{"n_layer": 14, "d_model": 256, "n_head": 3, "n_kv_head": 3, "head_dim": 64, "d_mlp": 704, "vocab_size": 1107, "activation": "swiglu", "norm": "rmsnorm", "norm_place": "pre", "norm_eps": 1e-05, "positions": "rope", "rope_base": 10000.0, "rope_fraction": 1.0, "qk_norm": true, "attn_scale": 0.195, "bias": "none", "tie_embeddings": false, "parallel_block": false, "init": "orth", "init_std_qkv": 0.0312, "init_std_o": 0.0312, "init_std_up": 0.0312, "init_std_down": 0.0, "optimizer": "muon_variant", "lr": 0.00969, "lr_mult_up": 0.751, "beta1": 0.9, "lr_head": 0.00708, "grad_clip": 0.5, "warmup_steps": 0, "schedule": "wsd", "decay_fraction": 0.904, "decay_shape": "linear", "final_lr_fraction": 0.1, "batch_tokens": 32768, "seq_len": 1024, "doc_mask": false, "train_tokens": 409500000, "steps": 12497, "dataset": "wikipedia_en"}
MLP neurons of a small language model. Each row is named by its layer, matrix (gate and up: input weights) and neuron, and shows model dimensions 96-191. Each number is 500 + 25 x the weight over its row's rms, rounded and kept within 0 to 999. Numbers have three digits each. A neuron's up and down rows have the sign that makes its largest values positive.
After each neuron's rows, "fires after" lists the tokens most often just before its 100 highest values on Wikipedia text that the model never trained on.

L4.gate643:553525556474480522512523456462531505534500472468497486523481501468521524517498452485488545505466516508507500495500491481510461492494460522525505488433485502580523486519494520480465503474513545507514507523534498501488517474514482491537511484480529559464492480521534519481498496541507521482
L4.up643:503480512491489488490546513504497468510467531506519519485493480509498542470470488519515498508466532479493508527441500463459491466451533509519546493487494501502505440462472465434467481521479493532499468502498498476513481466506538502496510543505526476462477499518534540466537464472503479450
fires after: " m", "fer", "h", "et", "el", "iss"

L2.gate613:484442522492476493498533442487461504527507523488509448534518552531471514515474500490483496520511529418495528491505502502524485542482484562510475500495496518481519486493513540535524551460498490484538488514487472494468512460469504495518467505515485503507498448515540569488492510523499503523
L2.up613:474491496506475453480509440467498499509507487468463496500523546497479516504473514447488505518482480462476512513536467481495523568437452498475502543499479484495500517527519533508491515477478500535555524479494465457493507512503480519494448500492540504470515478453508527480504489487532522489
fires after: " p", " P", " ar", " f", " F", "ap"

L8.gate554:517492514512484479513500465463484470511502516530536509519492490492502507518522520518511532484504522472496465471509510528525473478487502493558490488496469531443516524486529473484481463492486518459540506471558446522521479526493525507478518466518512443481484513527522474500471505518505530530
L8.up554:492481492484508537492522526478521513477521507522493555466510510517518506508488466523537484474508507486478483474524548503529483536496488473481503504538475518480533533483488496494489487504498533500501504467510488500518528457501536501538526516485539478506517511504510489494472506540492541500
fires after: " D", " d", "D", "y", "d"

L4.gate325:512519508488478502475503506539459482467480527504492548534514493531539515480531506497507499500486492488492462481454483532541472472512462534476489505506470530519529457497534487532481489466486468501523477494514515517482472481474488469473529487494510522521492523476529472505485523510499510524
L4.up325:494476476489497542465432496493471505472507500509486482521548514545532513467483506471486526473524502470536470492483458501508519513489451484482489522505489511487510423493508483504518503472470480509528506487522537504456498511507486490498498519507501507477473510503505493499488511479522512488
fires after: " t", " T", " M", " m", "ot", "t"

L9.gate201:541472501467524495503481508516539463492499495539477505519518531504506519469539509488524536561509557461468481500460467506502518523452513513515468467452505488534498460489510482464456555516478500550544467552509506447511492508547499502464488499527488529506479501537505504476513514520487480524
L9.up201:469502472494529473474480538425480506493507455483508462498477542504504547502487492500489496462497531520517471507472490417500497509489498509506502522513517491520515481516482569524532527512562494508527461508525474469518518471504511536508536495551511496521521532483479489503526506543488495539
fires after: " L", " s", " S", " l", " Le"

L8.gate570:509512530484509474507519521546514516466478517501501491519477518445471509490460533486469511493469555494472521533435471506542460497547489527462482458507512517526490497528496535467482519511484501525491495480477461539474468521511533513505505516518451503495520503537483510461492528502489503516
L8.up570:464493554515488479505523465493506474471502484452467493522480502496535472491503497517513485489456513527489530502494545489572469517493463524480503531480494532515514492534544510531556456493514513504501517478468549541478502502522535552499538501487516474488518510535489507507500535498479469493
fires after: " c", " C", " E", "ot", " At", " "

L10.gate175:478495526532517509527488494550461427500474527505513489536508463514551540474475501540502485554491469527512517510541509536539446545495489503551524548492512521560486489465450466498474460503465518505489526527495494486484489547501476465465497563512541482502478492503479481512505494519514486534
L10.up175:472484519496516499515515530497534464516538562492515476474520463510462526479470536518511512531492497435485529516488492539502497474488507498523509566509527498480484516530494486488501508513483457569454534489520449519490502522557541508492505479521482473506520485493462510509482463493510463518
fires after: ",", " ", "19", "-", "."

L9.gate3:479500492480513478537485454520491483541493500507472488494435534511513530508479507469532470496499457514515539469482456462492502495527473509470499491475503469465519513505514531485510540500484528503521508502470520493554499494494509490514516496502437476509467508532480493509478513537529531467
L9.up3:474516472478525498515499515521520483500514521543476465512476527476491541498482473517490503497462466498522469478547502466441463549570477495502486499505533499477515511494486510505542527511540496514543452503506486487514526489512499483517487467469490451538506500520483472519490498524529521515
fires after: "v", "im", "ons", "oss", "is", "ab"

L6.gate641:478497471490490498457473458465507524525515478519491522502523490532526509480519499521474513459517532477503505501500484533486490486516524516515476464459462478517564496506506494477480512460524510506484537500514535486489494506499480509514499448460525523487483484460504523461487513518527471510
L6.up641:523492455520522494510537531501564538538530479533492522498506472522521519405516527492537491533502469479544509482482464494504523496511504484501523494534499473533475503511449465479488549492504507502521469516514519473558485523506486464523516487447492474512476491481490477449476484514522472530
fires after: " B", " f", " b", " F", " g"

L9.gate468:520516525532517517509469518492545466475497499490509493478482444497499529497498516486467460497496479518524578491501515527512513497495509516492488486472441491557492528472497492493514516480525535440509486506503526458484473481512444503506492481529510509516483506456491466540516509466513528485
L9.up468:530497494477502525510503529493498512518547491473482490505472461486520520472497512501492537502490520471485498487488478475510492431492511495493485536524520480457520485506487493534509468519503467523531503516507506503485489457511496532526505499481472482522503462431494516515526509457485511495
fires after: " ", ":", "12", " +", "."

L8.gate224:493477505493558489515510466526497520485486483502500525520496478495514488549487500462496516475520478512448461477509473488559484513489494467495514483487479506519547530484475507481539495550513475486492507475486529510507448522534534530438538518494494505492475500538515459489470533475480530505
L8.up224:518467511525498476472553497484523500510498514502488506516519479521511521490462444497534508507479540517564540456459476538516505455502516515508499500506506488513504483499459496516499455503506529472496556444461541526494468508516504524539526492478506489522541540496495487531516469529452511544
fires after: " c", "b", " C", " de", "ev"

L2.gate545:550472521496479479496500520537495489518514503525505484506532499515535489472516537494497483448519513523485479527478488494502465485492544530503480486495505480485458547479520512448495506478519497491486538524484514499490470501541497537502471528457523467536526506537538518536497482444495516472
L2.up545:511514481505458510491511497517449467496512505493507500515473545474517474489524537514503526476500498503542502507496492487474493490539512490524516512496500479523471470521560490494527480479507512464475491510532474524491529492503525505524525459470494501474473502504513537492473522526572508475
fires after: " P", "p", " n", " N", " ab"

L6.gate378:542487458488507458518486504506470514512484499512540496507466464481506488497489466504491512526525505484534504475482459504493505480489485504482508475492516505531486548511483514494493472466514486557526524467520484452497497488500532523509437452478497437512452511492462505495517494479484502492
L6.up378:560497481519489513481536472534483464514491491516546513495487537497458521468471489484443490497467514469521522458528520483486438502490520486491471514489506503498507521491486543457488506484531507569522493479488492473513529456469495469491497511482515490512513510543484464520512533473468486492
fires after: "is", " St", " the", " c", "im", " st"

L2.gate491:468474473509503476551552513504504457506489522523450505490472483504515527458486507511484491484487482516509475509525546476535524461511484556548505509491472465481489512462482500512489503488521491479484522449491490487510514508457479475494493557524489513514512520525522515501493484454534470475
L2.up491:503472476474519431487439510486463555561525475486492506510510500495471514526530514495470493526491466514561475532502521450496511485503511527524472507498490516496498496535517500515485487527512481477521470499490544547511511497462475498464511530477502447473528492525523482523473453493481515534
fires after: " in", " O", " R", " P", " B", "al"

L4.gate521:506470515524506491505497494540438520486500480520483491464502488455522532484471492462487530513471469482496483507517518476548537548524497463483549550475463532490470501502467499508494497505497504520494506505490493493533460542535497510491498501493476482498545554540471485460498464496475480487
L4.up521:449474493491499471485475462498492535522475497491507511496494509485538464541470523516512489507468466494499500508486525509556469537519525478499498550497505485468533539489499533516485469505508519479468548505474554562474480509485508513527507474493523487468516509495490538465454454529484469490
fires after: " de", "a", " E", "ev", "ra", " e"

L2.gate439:519467483538541471502498485564522539479509564497493513498418500517521537522445436485506529503491444505474492450528496471541529500522480478526488517498477505509503512514510521494486490508525486503499495441508480488491456493555521539485510526476489507516526516464483500481518558444466444502
L2.up439:504526485544538499524494513518543524476512504483487516439480501509510510494434470480515510529484488531496517474484533503535528509512510480530462525471467512485471485510496527508496533497512463492531502485512464469515514518538527528513477494507517478542518497521504520517478531433460458452
fires after: " S", " c", " C", "et", " s", " N"

L2.gate623:468483540496485488467484485452461476492507514488511469485478517474539507498531534518539464507508569468504492477498508467525509494501478486586472487500492524457474502497467499477546532469481525483545498495532502468482509481517532495470489514526496429511482496495536466467528484456488500508
L2.up623:439543562506458492462509521429469520474530491471509529513495447481470484455507506493469506523509543495516499458475549460520495515512498541490497525517491503491520543510517468477506496494535450482541525492530469480508458558473503491491461472497524533486518515523527494512493476511488506494
fires after: " p", " P", " b", " f", " B", " Y"

L10.gate316:501486473464522514497506535456515501565504494538475528491488487479495506502504519497547500542530506504486522496477516530537480494546525485487527523493522506482534540457482506495464480435518520539469480522506480482486506494520476513442504528480509542514524508502502528484490561493474480508
L10.up316:547504519530526506515471504478521539502494488507480538540502512497450517502499475505479479480478469479512502460505481473499481503497529460510539510534523531508512563514496456512517503511494493498533461516467517511502478508481534548483510459461507504557508533495524494443493469537530502490
fires after: " B", " b", " de", " D", " O", " o"

L9.gate24:567518517488555479506487481498493459450467483477483469504472495521478476489489540523450489524501484490532512515474458458457532524480496512494463504515498481515463496488496520492474541483546485457508530506503477508486528521473485473502484494482524479514485486506460490508491474489508510474
L9.up24:533524457515509500556502475536539459508474511494492479494479477495515498469456506511462502496488487514499511493469500450450466491571508516460506522480526456542494493420494507506510505536516508473482519502490461496460487481497494513494525508460514470511495481494468489502507508475480495508
fires after: " ", " st", " t", " St", " g"

L2.gate226:472467520442499503517492477517481528494490497482521518538511488536514488500516498461472519472518487498475472508477463539499502485519511523464504515489493546527535485505480490511450500517525478485534465518461517497503524499480482479540515476505536491482487517525533496499465490504502489499
L2.up226:508461509516525525500525513492533547497474514496504545511470524533551511493460467512463507474497456490538488509500505515497462520518522493481471490517507515470473486498544507530521524493522503520494473476520517494465553522555468475495476502511487471522521487464513509564513507503500474487
fires after: " M", " w", " W", "m", " m", " J"

L6.gate396:496527513475494503468513489515474507485495453502492524471520452499477475507510468515517491528509549547488464444498522470509526495451505518493499505469503518485501557529488470484497528517529512502472521471478485501524464513481517484484486493483482478497465477501491501510502497489453512543
L6.up396:506532532488457576489497499488470521495515548527470507496500490481457519505499498512486450509566504536473534448555474518490472494495477490504465471513495517494499497528501454479531491513472541505484467468500530492490491508473512509530492529520513506518499448531499512506489480486489489494
fires after: " th", " f", " Th", " d", "h", "l"

L6.gate321:545496541495472473543539477500483508492497525491503493483530521500533477511485484490495510434509503490446507480468501515510507483461547489506499482534513483486477490501534492483527478458525527482501486530447503539489473486495527525469518498484497525496499465504483515450460525453516510469
L6.up321:540506487462481453511508544485499485486434513457507485467505499514512499531522522513563509467499509509510541489457508500495507472517522517479507527513532535529483534473536506488487490483496476457523521524493524471494497497503511549500476515503521525485513501493496476509512495505450490464
fires after: "in", "p", "s", " n", " ret"

L4.gate591:533455457521512495504479494521502461479490519524523499528490488524535499499551496477508440463510503459490465522501525486547445464509490490480540474480474485496510528458507497462514492487474523515517482478511515481497484480501502528507538474486530506525515532461470486515545424491524517476
L4.up591:504499488530493509516498534460494483517445511476475486535522513478477496524514471524486497519506482507478504501490500524539533547518446514534500474483501495511541511460532479523511461512489510465528512541484542490465527466512482469483517474482503543478503501475506490496482452526503496516
fires after: " ", " part", " first", "mer", "reat"

L2.gate39:514507516483487520491475513464517528534511504474525470483482495485487477554498498495517473478492487523496451497520526514528494492513491520526493475491417512509524489479489497506517505465490498499530475551542475543552517511492511485513526541483478465506514506442551501481494506497519535526
L2.up39:498453465518491449515488506509502478479506515517517485481484518528504520560500501500511496491533499514490460530506520476508491496512526490527470476545472531461512492472469527506520504474492480507563463497508461532490514490457503469502481522472468474472545485435476527530494472535486480529
fires after: " b", " d", " D", " ar", "A"

L2.gate234:479455486450483471471559495507531494487466505528511485533528515517470489454483479521472430469492520506466508505483477502505470513456481478497505487459490541535515499511510501487485518478502495503499473471462493499499493525517513515506459490462479499525517440498507507528504470499438516514
L2.up234:502529453493527496490462467478485474511470507523482513526483492516508511501506473477476501501502490514480499488552528538507513528504460477509490523496519469483507464511534522493536549474475525468510437484477507534471480495526488470507506494506504532508532509512510470466509475485509485505
fires after: "h", "n", "i", " f", "or"

L8.gate650:496449535491474446448522475481487538539496538501497492548510469479486489506459473506449490474500460483454476533474512470509525512484495470487508473520513530499459528517530501512524479442518489495514493446461458560460515536480532504504498495478495463495463484506461519516478508508487508503
L8.up650:492525512556516497451526535508501517490561521463499503516494521503493454494483501503554519490488518506518452511521532531508528519527517495462429468510483505496467499480476477452489478487519515488511535543525520493530503466496536477493531452496532495518526504488485488490465534564474518459
fires after: "st", " G", " d", " g", " D", "p"

L10.gate73:539496516521460530536477492510488502486489493533546556538466504478505494473476470495502518525453461460496511523480498488486468499445467494466534465491487485576532473495494491517467518476498488495502543507498513469508492496484498509502505515536537509498479548469502475507447455527547515508
L10.up73:533506488442515540497502493528450513445498494543526472473494504485541514491464487491489460484452524520525479462486494502495531512511538500510533484492478483525519505483505477495503494502541467498525469516468499542516534492490498538452507485502505508488489476465512499460477473482539494510
fires after: " P", " W", " p", "v", " qu", "m"